{"d_mlp": 768, "activation": "relu", "attn_scale": 0.102, "bias": "all", "beta1": 0.9, "decay_shape": "pow", "seq_len": 2048, "doc_mask": true, "dataset": "wikipedia_en"}
MLP neurons of a small language model. Each row is named by its layer, matrix (up: input weights) and neuron, and shows model dimensions 0-191. Each number is 128 + 32 x the weight over its row's rms, rounded and kept within 0 to 255. Numbers have three digits each.
After each neuron's rows, "fires on" lists the tokens most often at its 100 highest values on Wikipedia text that the model never trained on; "fires in" lists the words (lower case) most often at its 100 highest values on Wikipedia text that the model never trained on.

L10.up73:105116158181127158142094088068167127110107158107115088064111153146116139142146130154063126180112111134075165200132155135119062165102135157146128152143079118117125156097105125160127156092094136135160105016127082145122126137154160164137149202178083158130127137120079113098124175121130167080120173162057105095118128127149173118136139092132118137137077194132155137145152149092141115108176070096124136155165153119204127118132134074130112083125118162117173140149099155100120143106154133074046158188179076132159142127126151073142143130148081152133141085185101156090145159090162165097
fires on: "In", " in", " In", " At", "or", "in"
fires in: "in", "at", "by"

L3.up418:110092108146107130065123143112108125158094131175124154127077100109146138114088113079110126080147117099111147117106135178086139108072093146127165113156155091185144118138146090182122075117149060129126150143107163099143101171117151128110124138144109078069133093123136126169170154093127135171124154124111157119132140140114118144148134121159144183159084157192063150255148165145122096127192116107134119111151166157113141155113114141124144067062164175157105124120090115113150073086211141140118180161093059114131085177119146144080138169146063138174160147086097175073142111076167113140
fires on: " at", " for", " is", " the", " cl", " ro"
fires in: "at", "for", "the", "is", "first", "against"

L2.up673:143109089132116105085166113207139098113137085076125171111151094185149127150147093153136069048124152106096142193177157113144107133109143088100164194116152143133198145096188146081152084108138146111114150169137123154140095167160115096151101139104181118082168104197161081130103070165161119140152102083136133084149141121177155124090118129110127118135148154178121125119143091114143105125127116134124084148114092176076074154121125160148120082074127116109090134178109142083129067188113134131168130135164103115089100152111105093100170139122149059134107137192112143081134171187134111221
fires on: " from"
fires in: "from"

L9.up532:117127153123137155137111159122070169108079121109159120104133093112160177153071137036070077160117148090132152125131150101155160102066156085147147109145090143110096115155091129201098137093126106101104125131147173104089118119169130104172145168164182151138156130160079087121143113159138115142130093116123090124144135042100169157196127088133125140123151070176169097133134094135186114135120177094131161158133202147100139095142117182147144125089157062137136106166097117147160068131097107089153123125195171169078176145222149122116111107113138132113050132128187102143133121139168156109
fires on: " in", " until", " Released:", " on", "ince"
fires in: "in", "until", "released", "on", "since"

L3.up615:154054096166100103087117077109106122064162137164114176151108129138120166116193167040115100173160142090175151153111189131117145113122149100154114089205193089120113147078173096180126152101156162164126091137134087117119152124098184136148088069150100213159134116161140128132131176143094097105080092144131106159114185110117147167138121150131118140121181160143087113174150086141134113130152095113157152146124154105158181166096154163069150130160148079128094125089118192067099134151135179109122122102145142125053131150163076125133073126128104098127090142108114072123152137140184138131
fires on: " he", " He", " is", " M", " was"
fires in: "he", "is", "ms", "was", "sims", "are"

L10.up357:114170132184134149106110216141114138125078132123137151143148118144119190158148124097167113095077172059140110137086168116165154129109116117161148106171139109129120105127079141225136179163203075098185149127184121095143151107168118165156110094131104112128153136131133111084136108178151103069127114097146074136131128047073112131183147133100159152125122150138121096116132048067114116123122116102181187109106141113136132128164158136168128098113153110124065164165105190160177153126128069118137120082097146163109145095168140111198146159155106090108103120060196112121125124076113144130
fires on: " in", " In", " to", "–1"
fires in: "in", "to"

L3.up497:157175114114129123105117098105137061119122137138152115139134159142143153139092118158108070149110121069140137084163121181098102163119089134112116130110090115135103175097075142149141168079110179134147109035170112119176109183109128114097207143132086173123112149166119139117117117162167115124059130093055064143174130095080141141129151075094153171138096123041212158154115119131104120067168108163152108100129103070139127154052135088154213155147107077101139142099159128148126180157146079117136151136142077159174143147126129131170126098148152137105116085164143149166112118130126186100
fires on: " in", " In"
fires in: "in"

L5.up383:108120072106138154138090170112065091114073115129147107098121151131119119101104122141200092071107122106140179126189145132125137097098090147146090106136139138130098143145088154127054198097125094207140166181169163156095144075147110133072109140181161092115199150147183109125175062072193064100144116102138130151178113170131120125158124132114175166177108077092023113141139136172128130099114100132157090163123118132141187133136113078145136134138107135124121140121108125066147096144153103148093078126136124158141154129133159133145174140133200119152134086107097126146151194146105074143
fires on: " and", " to", " can", " must", "st"
fires in: "and", "to", "can", "must"

L10.up367:136091153126075086172122119105168145099093113079145127090121123150126146170137140185077073117159108129146113094128130118129151131142113125129074109108142092106162149141139166166170111052114196099150117164188096038142101141153058070139197113099117075084138107151114112177079119197154134123102091125180109087080137078128147176143106145108101131180179148092148145116158132115151140113123143124147091144123159175128167115169053144117181150107139057136085101126167156098153154112110139118108113069070141117099120114193167160121085136110122085140123103075122151142189075079113140121
fires on: " an", " made", " began", " set", " was", " en"
fires in: "an", "made", "began", "set", "was"

L6.up707:124082132134155202152147121152142138096138123118118126128116139110114094198124125136145108084143150089125140161095052111102118109142128171130088130134112095179158115181147034110113126181112158145138093132170191125104118130143160135147157147137036119176179140090117145086130158151159096136113107130142122100119076150141100106124036080180112136103173139177081180124158117165106129086114135109100175144159123143142064121138106103193194098096109125102156092156153146135121136151121158143133033166092103165138154154139102100081140091115106177136157147124111152104130161075029087176
fires on: " were", " was", " mm", " are", " is"
fires in: "were", "was", "mm", "are", "households", "is"

L4.up317:180080087112157159169153142117141168111102120123164168128159118135133118158105142171158119151125061128147116088116127064150110143105116086185079111142118162130101049097158107091048164143181182095189104140116116125140150152150105078144074147071125067164143134076123126105087156190119173120107117105145142178112143144166138168140112098084153190120113113107147177135143134127139135164137143107071168072136166126133077210148094119192126082112084116093101148103123153189161160167146115163115101145123190122064172145123128133114161133095142108122076056098145128112163105154166118171
fires on: " in", " of"
fires in: "in", "of"

L4.up623:094124109115146140145103129147117108161115102115137127143096124159152164141101127166136122147074119157161102131079169113096157090161124173116070100143142107087102061064201144144069126124117139161063122131187079163158151137144118081126099110127109100090099195154122125169115116130121119093131137119158103117182140105169095204129085106148091058181077066089118120178074137120175161178221121123121154149100160123115143139159123112064141086125128113146127071093178176130189119134173123118165154140163113085168123131156164163112123124085150192088138133154129097164177148091122167067
fires on: " but", " though", " Although", " although", "In"
fires in: "but", "although", "however", "despite", "though", "in"

L2.up317:095112161072107139109101122163167179081119112112106097146169113176100096112157167108125130138133122208132096102134093105159088177169164105126170134146088117130127104100129192176117102120126167144075193149155122132117112167105130144079139129168183131097102097110142115182113114116146074140129144105080138108125148153118090117103117165104122178072079148101122164107085161134093138186091176086128175136120068105176122137112159134168185110147120126120216207130129119148114113101056194044138164116119168074071146129169131143112134183090084110092142078150138162107140109116126166094
fires on: " Science", " research", " health", " Health", " history", " History"
fires in: "health", "science", "history", "research", "studies", "life"

L4.up612:143184130153133160160067155157105111146183122100138136138122155108089162089146120199099139094127076120115164132117165187133192090129132041083154158123114131137156104107138137162097144151159144144117083070129132161117153191151117077164127201137142156144107163154171144083179117114099126141100092094125097104071086115123163173134112163133123180079103128148132130113166120106154158113126083118141127162158078137152116123106089162157091122140090101048127185118141167106093093050128055126084139116161107070091187093121085106146113149085148134117125099148115172072131182138154103059
fires on: " to", " by", " from", " at", " through"
fires in: "to", "by", "from", "at", "through"

L3.up743:107122079103107111086142103117157146128146153075115114159181126181161153121143131117119090166118173145119159108077157162137197082144134128170121160080134111049118107085130129141111153040148126134100133153119124113161160098166098104065133145162121165070131136103125149137130122100150102076164158178148110152107105109115111106122088087167153157169115136106108112205103176143110093154116183077114191133131080133144146141149083181046158102174076111135134104126107139093180145161207108119094119099108077152114105146091169173078126152102142122183118145129118154138208201113077094135
fires on: " but", " while", " though", " although"
fires in: "but", "while", "though", "although"

L3.up196:121082140151136164142157087177133165101173149156059101141097121091095152208147110122151129085081045127162119133086143140212144166138181145070181178103164161108137118163099130127107146103189147145108133163129134102085147084142128159134132148144082120115104174099121156120133094122103117143104097174089079139189137136127083109202140157135167155102107125104158113108134130116101117110068151150107168084171175091156169127111140112134189139173064141109195196122083136103140128077124198152110118136092157111170160082097144094107077090176117108089118106096114138170117135091107094133
fires on: " and", "5,", "a,"
fires in: "and"

L2.up178:165120114101076117172161122181126117109153102113112102119110122179076079110147164190106108137170086098033107145111193157161097186138166144131134095142090160087104121197151097139156163136126142135096061107154086136101128125147155042188114171098162157157156118132146124125193157114150178172085168161099107153146098113140159143114165151139100147147123189087106173139149130110116120136118095139077130124156126109170143125122140088123095085139105131144137146076167110121097156105155175147145078094176180100067091129102096104107071164103071073138095129163116172095172182139160125169
fires on: " with", " m", " from"
fires in: "with", "from"

L6.up472:133097071132112106147129127180197093176075084203091096104132138138136105157131097176165134185129098118065114106072177192129128093127135100075138142072117122134159107123104102155138092106144108139111141099148148155111171156069096080152158186106185162158128104189114144091158120194133087130053131097158174151140169124106146112124165138181191219119121159128137085092173085098134130114120130167125124086126127115084124098106122163150144086062096159127124168146097096137073080184174107126133123118136071119105117133137098127142132131123139093177179110106100175175134140125107086140
fires on: " of", " from", "b", " in", " the", " at"
fires in: "of", "from", "in", "at"

L10.up57:111157163106154104124133117130087067122123110158145165157121121141138080122126179162190086127139132152094127101134157117119177126130135121101133114131138102156113098174160109148144141154231155111194118110124168111117162183168074124167127161072135126205044151141100092197115053166116139108076119099128116135132116191103092202160132161122066189134122068108118085111173157081129097166096100101120120109138105049086154143123133138155118088114111123118085155137172110104142131098113120147171125132171070153096129088088124098131120111071159090157153104111170153115114164132127209095
fires on: " to", " not", " would", "all", " Sl"
fires in: "to", "not", "would"

L6.up600:121101083127121080115134143105101135131145148168166136152089109131084093181127100157119075110087139167158087156106110120231167158145110101142132134118182124136064129132059131173156115132083108153108149097135147173071209097141107167100173130157164147095163153172106123117120144128149186171071113130116081126155182103174170088128176110104129137066112071158158100152110142194073143111140150184063104111139118110188145132122134134133107133125099103137119113142119174082165038142066139154099122137121117111092040111152163124143101143154107120185145179105133109139140099097084141147
fires on: " a", " one", " two", " three", " part"
fires in: "a", "one", "two", "three", "part"

L6.up515:092095127109096139089100140138153051141061117172068068048138134131159152132131109125128144162109127125131090111131238131134098105111111116133124107107114137138184103124152146153134081133127165124150093080090252116146184148149140153104085111185143121100101132142076137088137147148133119135109115161119125130104115116111112192132121167093181106087127158098179057160169184088189108169200135153125099131128090099148091110146108120151102159102174162091102117168164190155094135145127149136106129151103079076157097123098145077110134141173154147133184131077080144142132111149130152098
fires on: " by", " in", " at", " John"
fires in: "by", "in", "at", "john"

L6.up516:148155168123117149150136119159094102153115148089111097107128142097129129128114150113157107123086155150123110164095156189156124134111128144108116090049075087144072188157142124148131147099185157147158100038090174141121136103091153103115150172107155160087149156095110113097103170113199126204133138139116167149139085204119133193190102101141162122106134162173131093111174119120156117186108071165100190116154155109146071073109122143138095133125164127136095050071115116147154106112116088089132082194118103111171105141132140140120178145097154184115119063116083119112173161179159099104
fires on: " in", " by", " on", " for", " at"
fires in: "in", "by", "on", "for", "at"

L5.up466:116109174153150083112118168159152166120091128114112114140119096149119153177133134084174163145078100156080100101155083118144191127124155115108109106047176092110107095080143107139078126117165081144112121139064169141105210084129090097143123152123128124097102167114095125176129082121107108152149112132175160158133189138162083099087081148120196171135109099111128148108128101135093118097151134172111145101161139125087097122173159106042137145205088145082154187126122114122177135064148143161097127143094093105152090205162083142094143158109166193137138154119138138192133160121159139066
fires on: " and"
fires in: "and"

L2.up634:118068095107121167165112186138129137096138135158156115110130122084088088125123113145116132132141100108100146103164215121092101117151121183155147138137131191103200143155193123153129104141121153096106190136066156065174151155088105123130169157145148128121105117158081125110133134061134139192113151146135123129171102177119108160095140121112158141157120160162133098214094178132147171118088154116129068129214164106111095123153110213134167157138153115132153071083139124188153096092161123105125156156071088084090073073104110105137101139102148144088083130073148075123128082119152099145
fires on: " at", " project"
fires in: "at", "project", "projects"

L10.up191:141126210086127162110103107098130076135107194125125125126125071150115139137140116172096143125194157104100130191135133069100176149131110082128152051112136094199140094121134125066100097154184075105145077137122121139134121210184076148149062136138122062108133143145141176094128132149091082093091127135117102144126130099162107115129133081117119093116155095218111161150161146139185091110151159151115158115139125136110164139086128153071152106164096142100198097155126135075165160161091105156131143148097098141102100094173143143135161153111108095126121102125160107065132141094119058059
fires on: " the", "e", " that", "u", "on"
fires in: "the", "fenerbahçe", "that", "upon", "from"

L5.up415:097101170137120096139124126154126073123091167131083116118099079100127151149080152130181157057145164110110156150154142106127186113105135136166196121104123131160134200139160075140116124116115119154130112125131140078083167099114211124171189155121147139134114181146140081125107034118120110165140126115132119147125150178074140130126146137127157110114160180138133169149131121136174180104141031147120076159076070075149181067111169119150132124088186145149071103176118160135142116139124076097127108113148126127121140135117096080119131111115043108139059173159155187118160150094106180158
fires on: " and", " with", " the", " it"
fires in: "and", "with", "the", "it"

L5.up523:078167126179149163141157182163130124177150136160080080141141098074116193125147142183109088048071094136129070185184053112166170107125097129116157150116142121162099129156135056115136160104102145154087077152159097148103177148135109147178098127130150073163139217149174109189075137081132154174120138075152113139174111092141096104132063103128158180118147086101183149087111117156108187086128124157122153144135109109135149125136158146128122114172141114101124133144138159129154143098117123120127136118108138105097098117133115102080127111155045064118112160130102144182089147196132122106
fires on: " and"
fires in: "and"

L5.up346:078112144097106113113086160133081077167140148114123152184134057124148080135121185126108177112089120184141097104137136062135147132130140159091162110101116156099104187166079142131112114108085087146120121162117127070140145054135126139096134154146137088139170113168140118134085106106214115106107160139102083195121163157114087180160158129086107133107162104171153128137104171174155188113121114148115088173041149057103110116110121125124154152085157128102109144144126164166106080116076076133107240139142114122115082151107130111159134141153092130113132137144102161176191120165145150187
fires on: " and", " other", " some", " help", " support", "Other"
fires in: "and", "other", "some", "help"

L3.up511:145111081139190125078145085167129120135170118145117177165113096115117050118146138129075081147138068072062078166053134121141138199095120133118150102141168094163136135131107132159106146135143135145084076112166123163165115091141163117136112176136097141159119196126134162178109089144075157147125117095117132146142083192187120135061129146140102182105168096082107171171149078135113166146076168150131183174119143109134139117117082110126168133148129130053191142140114137160202151138050129152164150153182159136191136071138104109107140134108152103124113136098122114141116131127113100068
fires on: " (201", " 2019", " 2011", " 2008", " 2021", " (200"
fires in: "2019", "2008", "2010", "2011", "2021", "2020"

L2.up726:152150122079076138121091173121131125128115159118126140146110142168120087131168172080150102151118136138101135079132132111128102164114136150164156171087069172111129133063094195161142168097150130157120105142118099103169083090139116173115079179156194112164122090159159106189119112054161075111130100124075106174195127145160088068108135150110132111147083100167143093086133193121098159155164104119139162126135121131099134082046062153135094102153113128160142141144175122128136187203107106093143191131178146119191147116138142097070130159127049140117052136116116117158099117125112127143
fires on: " death", " life", " history", " health"
fires in: "death", "life", "history", "health", "birth", "wife"

L2.up123:124100149098092099141144179125130122128069172117085116129142150138141153107113146145090149150147109092052139169165135104134123167152173170150150157111091143236095110093097135142140119076142179127141110096104135126104116140132127138145151135132087121113097139161072145147096171011162100157129114157115128100143117185076124142139113044086168176084146147132117174204116191133176172140153155162157113177168187101129127143122122146120154087146167162089136162103067160151078106112154142126147156084071059157098108083105120128153150097087123100091064111138123125132089115105115176130
fires on: " at"
fires in: "at"

L3.up655:155104103164120133112047132139078134130151151106155149132129170161130107145091156106103121131127156150148153095135116145109093079156075086092183175159101091153133099127083140126134061112145111192229164098096122108160103115094138088188134130099141138100112145159149104133171077114136161027094128150197095082098135110060164099176110125142130162092218140078149151167144131073127142109068111115054161120125143133121128134110185129118127083165173101147121120100145148155134134165069141145129166139116104102174121087127135089175109120071107121101129090150152123165158159170110122188
fires on: "hen", " took", " take", "pen", " taking"
fires in: "took", "take", "taking", "takes", "taken", "toppenish"

L2.up563:171116096094113126141102123110101138099174143113105156130141113140104118121177110137102105121144020177162066072118181055145124079102143147154173188071149106173124115091101107158177111103161138159151121082117070117118138161101133115123143123123121105128172117125112129150110141177118172147104123155126119091104161112092140102114101187118099098113132140120174088181120118123133148123129139141146151169090173141150106129148090221193153096072156173167118111084111133157118138137045195085156225117088071158162103082181110127147135143143085135067168108103089144153141121138128180137
fires on: " an", " took", " made", " take", " taking"
fires in: "an", "took", "made", "take", "taking"

L4.up681:068089155124151119125130124121059129138138101183194114083137182140139142149086102169136114063080145086025059113131099105158175137105062135178046097136150126117192132093156189185117121118073134138121131126137169122174132133136157147138207120137108133157156190125094088144129126151172160133085159116141139124072127144127091140093118148143056133146145115164121154110117201174116163151130092147127158162134115105127113134187120125151106131096159119118131142188125129120150140083145108137137110147147097126098040122112150143151098120114102145169119112066133090162153079141097104211
fires on: " is", " was"
fires in: "is", "was"

L12.up108:099134125135114167105117118111157148137068137149215086098112116145098132076115140154168135147142162136117086103109166136132089129117097140162146155078119110104188130149105158120078130094126151137101157087179146129157172101134092129112219119187157134123115127175086158100181116088145169113168084088128123123076140118140130183200099138099184158168186062092098078088097154140115149188078114112085166225122134124144126182136100085119103142119049120109133108121121170165145131129121113124134165139126095069102120131134097163114157121156064141153139143075078123139095178157096076178
fires on: " of", " in", " the", " for", "ip", " by"
fires in: "of", "in", "the", "for", "by"

L10.up271:085125077120070133087129129136138132147155150107116111067142104136128170148079095131143163127147121113078101129083204176158133190120149147153183098174135134140110094078075131094201187142171119116151080097123118167088154092143148132158143110158068138128157163135138063123044113132169167125141122110155140108114103095118098103135165129093159171120065191078095112090149108079134117166158125101128147178140169120153155108149133133150133095118175150111089119087144181168169140177104134131084133104145057136201177100154134094191143103133147087114081135108102123106174095156095136201
fires on: " in", " In", " Ch", " Ad"
fires in: "in", "admiral", "chosen"

L12.up24:112115138101078150043089118180111146138172117108139150158140098102114107195118098146161096099126138140154147059176165106110111071125095205086068119150140139160168099107117098155090155143177110165139134113122107084129173141126151188160153120145125127156070129146159120133122115085069131117079110054133122189187110138143181110149138119112136141199165115100106078116141170077150140131040121146084117134134111164103200095164192177149073108118146100148111138173157127127148162154103108106095145093107107161135127131081154100140153087069138158131146141097138132148161221131105101120
fires on: " to", " must", " would"
fires in: "to", "must", "would"

L2.up576:126120155096176146139142126165128090116163163116108101135128140129132177145157108162125122080117083092105112072182094123148191156109158093140131193114106132090125122153144113178065172047111137106069192163140092120114180111125146101176134116126081181133127178160141146163093109128154127126143122100156123161155173138088192124056120089088178149051156100119163141172098058153135140079158137079134180089091135105125148116209160080170158123182143137097112157144082158139184123086105187154127149097071115085098111153130125131125139117157079135163105160100134097153100157147112151167
fires on: " or", " and"
fires in: "or", "and"

L4.up377:128185145058145110173119144157181088173123203081171088131130131197128131144173107140101091131091119099169123095097117134181123095173162091104150168120131179166134109141111086154167089116120079174120174086149105120100120068125094153118095121156164124111122207133153104105153128113117174182080118153123088147136122143156125079105132134135170123026156145083139129111130138154109072100075112098096157160132115157149153129163110067140149135142121105103132156153154124124127107104078100168095165144170071070109151138059147126111113141100082142138185148136138055168131152087081179175
fires on: " a", " of", " an"
fires in: "a", "of", "an"

L3.up100:139186096100103126173141156126118087098081112132158125120135109171088125146114107114118093181110123140143082081130088123206126173140094133130189111094147129171099100121101110140159129128155100167168120047153106181030111124164158146088147131109110191126078154145121098163134111151134189124101128090074085153125127112086142108168186111164180125054178138092148098125121153153118144143145134123203145089128111144215155116099154163136169158164089118093130081107132193150119128144097129104085172145095080162173176149098129135164116156104077158126109093111128094190163106140071121138
fires on: " a"
fires in: "a"

L3.up470:122112224111196130125006153146120159141098138137149068122144112132078155099077087163135065135177176105074163109161105138120125078157122187070078122030162123125154138168126118144151138082096187140104155114138129113150123118149118160157199208146137096100175165158101120126148131102110119138091153163190129133151141130132152142171104122146151082092126159098086139087157127158099127117128144094127171183134144122177166111141134167115091101097112080082111143147056155132126153100117094109093087100135102175127121097120122155098120122094134127174120149129102176128164184127096137124
fires on: " for", " is", " are", " with", " has", " in"
fires in: "for", "is", "are", "with", "has", "in"

L5.up59:133105126104129111123094132101108192140086175183117156122150144162092121128118090058140155112130111064125100095134150146150133122120164111153097110141117092112151116089143156173151138092141183108106133124164163161163115180151110109145146110108106138113173113123158114198123114095072168121090143095126140123155165168122147060151198145162120119153152069095148157123101168174136142135140105119147169128100107133185113143096129139130144079147086189154160124128050170120048150109107136077155150151061106131097069111098188121149195144132061125148100126140104113228036121079133114187
fires on: " is", "'s", " was", " as", " an"
fires in: "is", "s", "was", "as"

L5.up600:170122119164156156149131100166132110123100159110150137091137188154061164137072125110155122164168109108124066098132099102123149180107137124075100158183081168080060104139126130161138095164142176127056125117111106148128104175107187090147151154163111129110158159151120100113151211112153161149115121126123087169112146140141163185094069120088153200158185170162156102082124071105119102173116142140126136107136081143169124140172128146152157098099080131116137077119139150061141131113112134156115091132171174092128160114122058064157094124117138125153100097109156113121182146171029112161
fires on: " was", " in", " for", " 2017"
fires in: "was", "in", "for", "2017"

L13.up32:086120105147157123097106114106162149119081075144118127153079128156091081130106123137135105143135150131134139173140122100151105066117052122087113160136175165113101137179116096071149121110180059151201091161122147142063182139155101161097128176145111107108118180169143129099148106114183143146114147045132104094179074137108178088079107136174095127105107099154133093165091114156135121124085152154080167182117133117122185140105096160132207183114144106148147130194146172140166134152113102168109159096113112172068138110152063162119141117150102131127120161066123148172177114140055146104
fires on: " a", " May", " October", " September", " June", " July"
fires in: "a", "october", "may", "september", "june", "july"

L4.up111:143140090167193191164094086147113178098149171159138153152105112156151126096124132087134097125165084106119079102137102118146126136114099082076063152147057078120087119100126163112082177157119092139131091105092143193130084145135147145148115175160113111136151152109125098151106138195166155133102125154054133193156159124123128124089111110090108089081129169122233129115135136170101026121130199141051153122189126168130112174120138175101125094113131126114129177119148160115146097114129106154162140121176124090110134144158093152162167129107148157165138109167128092118180143135095068101
fires on: " by", " in", " for"
fires in: "by", "in", "for"

L5.up371:078131116121103123125080196112095174105181100150096144084145089082058099142097083118160134098140087123128161183122150137145115115123141139137124108130092112072128072074108166138067155098140058133147117113148124169089124124138107130108242149140120087104091140120128116111126104157148158091114174124150131168132079122178085151127173107144169125190136162124142159123090120099075172211130107116132092133186175156119163131124179124177220121171143132183151130109133112140169145099065124157105157151136112089076114148171142085106147134145162122091120122098120073181119160156129089072
fires on: " and", " to", " in", " for"
fires in: "and", "to", "in", "for"

L12.up8:121110089140179121107096145100133122088148143120154119130146150148134150172098155106152111146136105129131131072139171085145081142143129089070092216143093118052122095128095174172143129067132105141169120144158162112104214156071111147091102139197124122155120053172176139126037105183123108158121139119112155093118093125114133181116159114129109129131165119140158137120217178134112180171081127100113181120112147137111117198123130133138113084106154103100123180129152114086154128098144116192085107113181083117131082111114128084112121144066194130176155111099094148107169185118094154112
fires on: " can", " may", " to", " could", " not", " will"
fires in: "can", "may", "to", "could", "not", "will"

L9.up627:088107139129103126188104120098132111157096145128106111115089136098176198157146140182187078026176089084121116083161082075106131117090170150170143128115156128154178063158144116100126142155151134180168144101168130173166099164139101193184156141091153110140101160107142107156085149105124100107106097165149144140225078113216079120110152075113147050153095116103146106118096114116142148121165128158118117101151108108137144107168143096082146132112099144116163195121137155169140149098108163118103151148179179162086114168176098103090141126143126098132151095090099140151131121107119173114
fires on: " of", " and"
fires in: "of", "and"

L10.up757:086130090147142168112138168111174091161110124174129150125083091148158168135148157142078085152135144145144128180079186104157143053162158048139126064120092102119154158080089091148119123205129091141135111067126112143130117146123078105171141119166132132105156101125096092171132169136107145148160137129110059128093110121167129129130147167129137146153120143197112072097130135125186115122136128095182110150080078083150145125095155078147189156179122154160140061103089123142175149132107103140139103134174110136155129122091096170198184189150087129106168095194158101109069102142086083132
fires on: " the", " that", " time", "er", " World"
fires in: "the", "that", "world", "time"

L4.up640:135131107200209144151173152120097091125146095199148111098126151130104130152101164105180080152092096042081098144118137133128115113129134090129142123206133073083117086087197095145170093124082133159076137145114117164160057115111168136126139119107109154139137131139135137119165144107100144124091093084169148154136190095123120180128099128188092166177132088163125145095161144075165118149129122109106139091101131148169073080121129167188173116137149126104111147106153164126083090094107156102169129161120142175082126184158162053140112109094153161099098102137121144154070062130172116170
fires on: " has", " had", " was", " also", " is"
fires in: "has", "had", "was", "also", "is"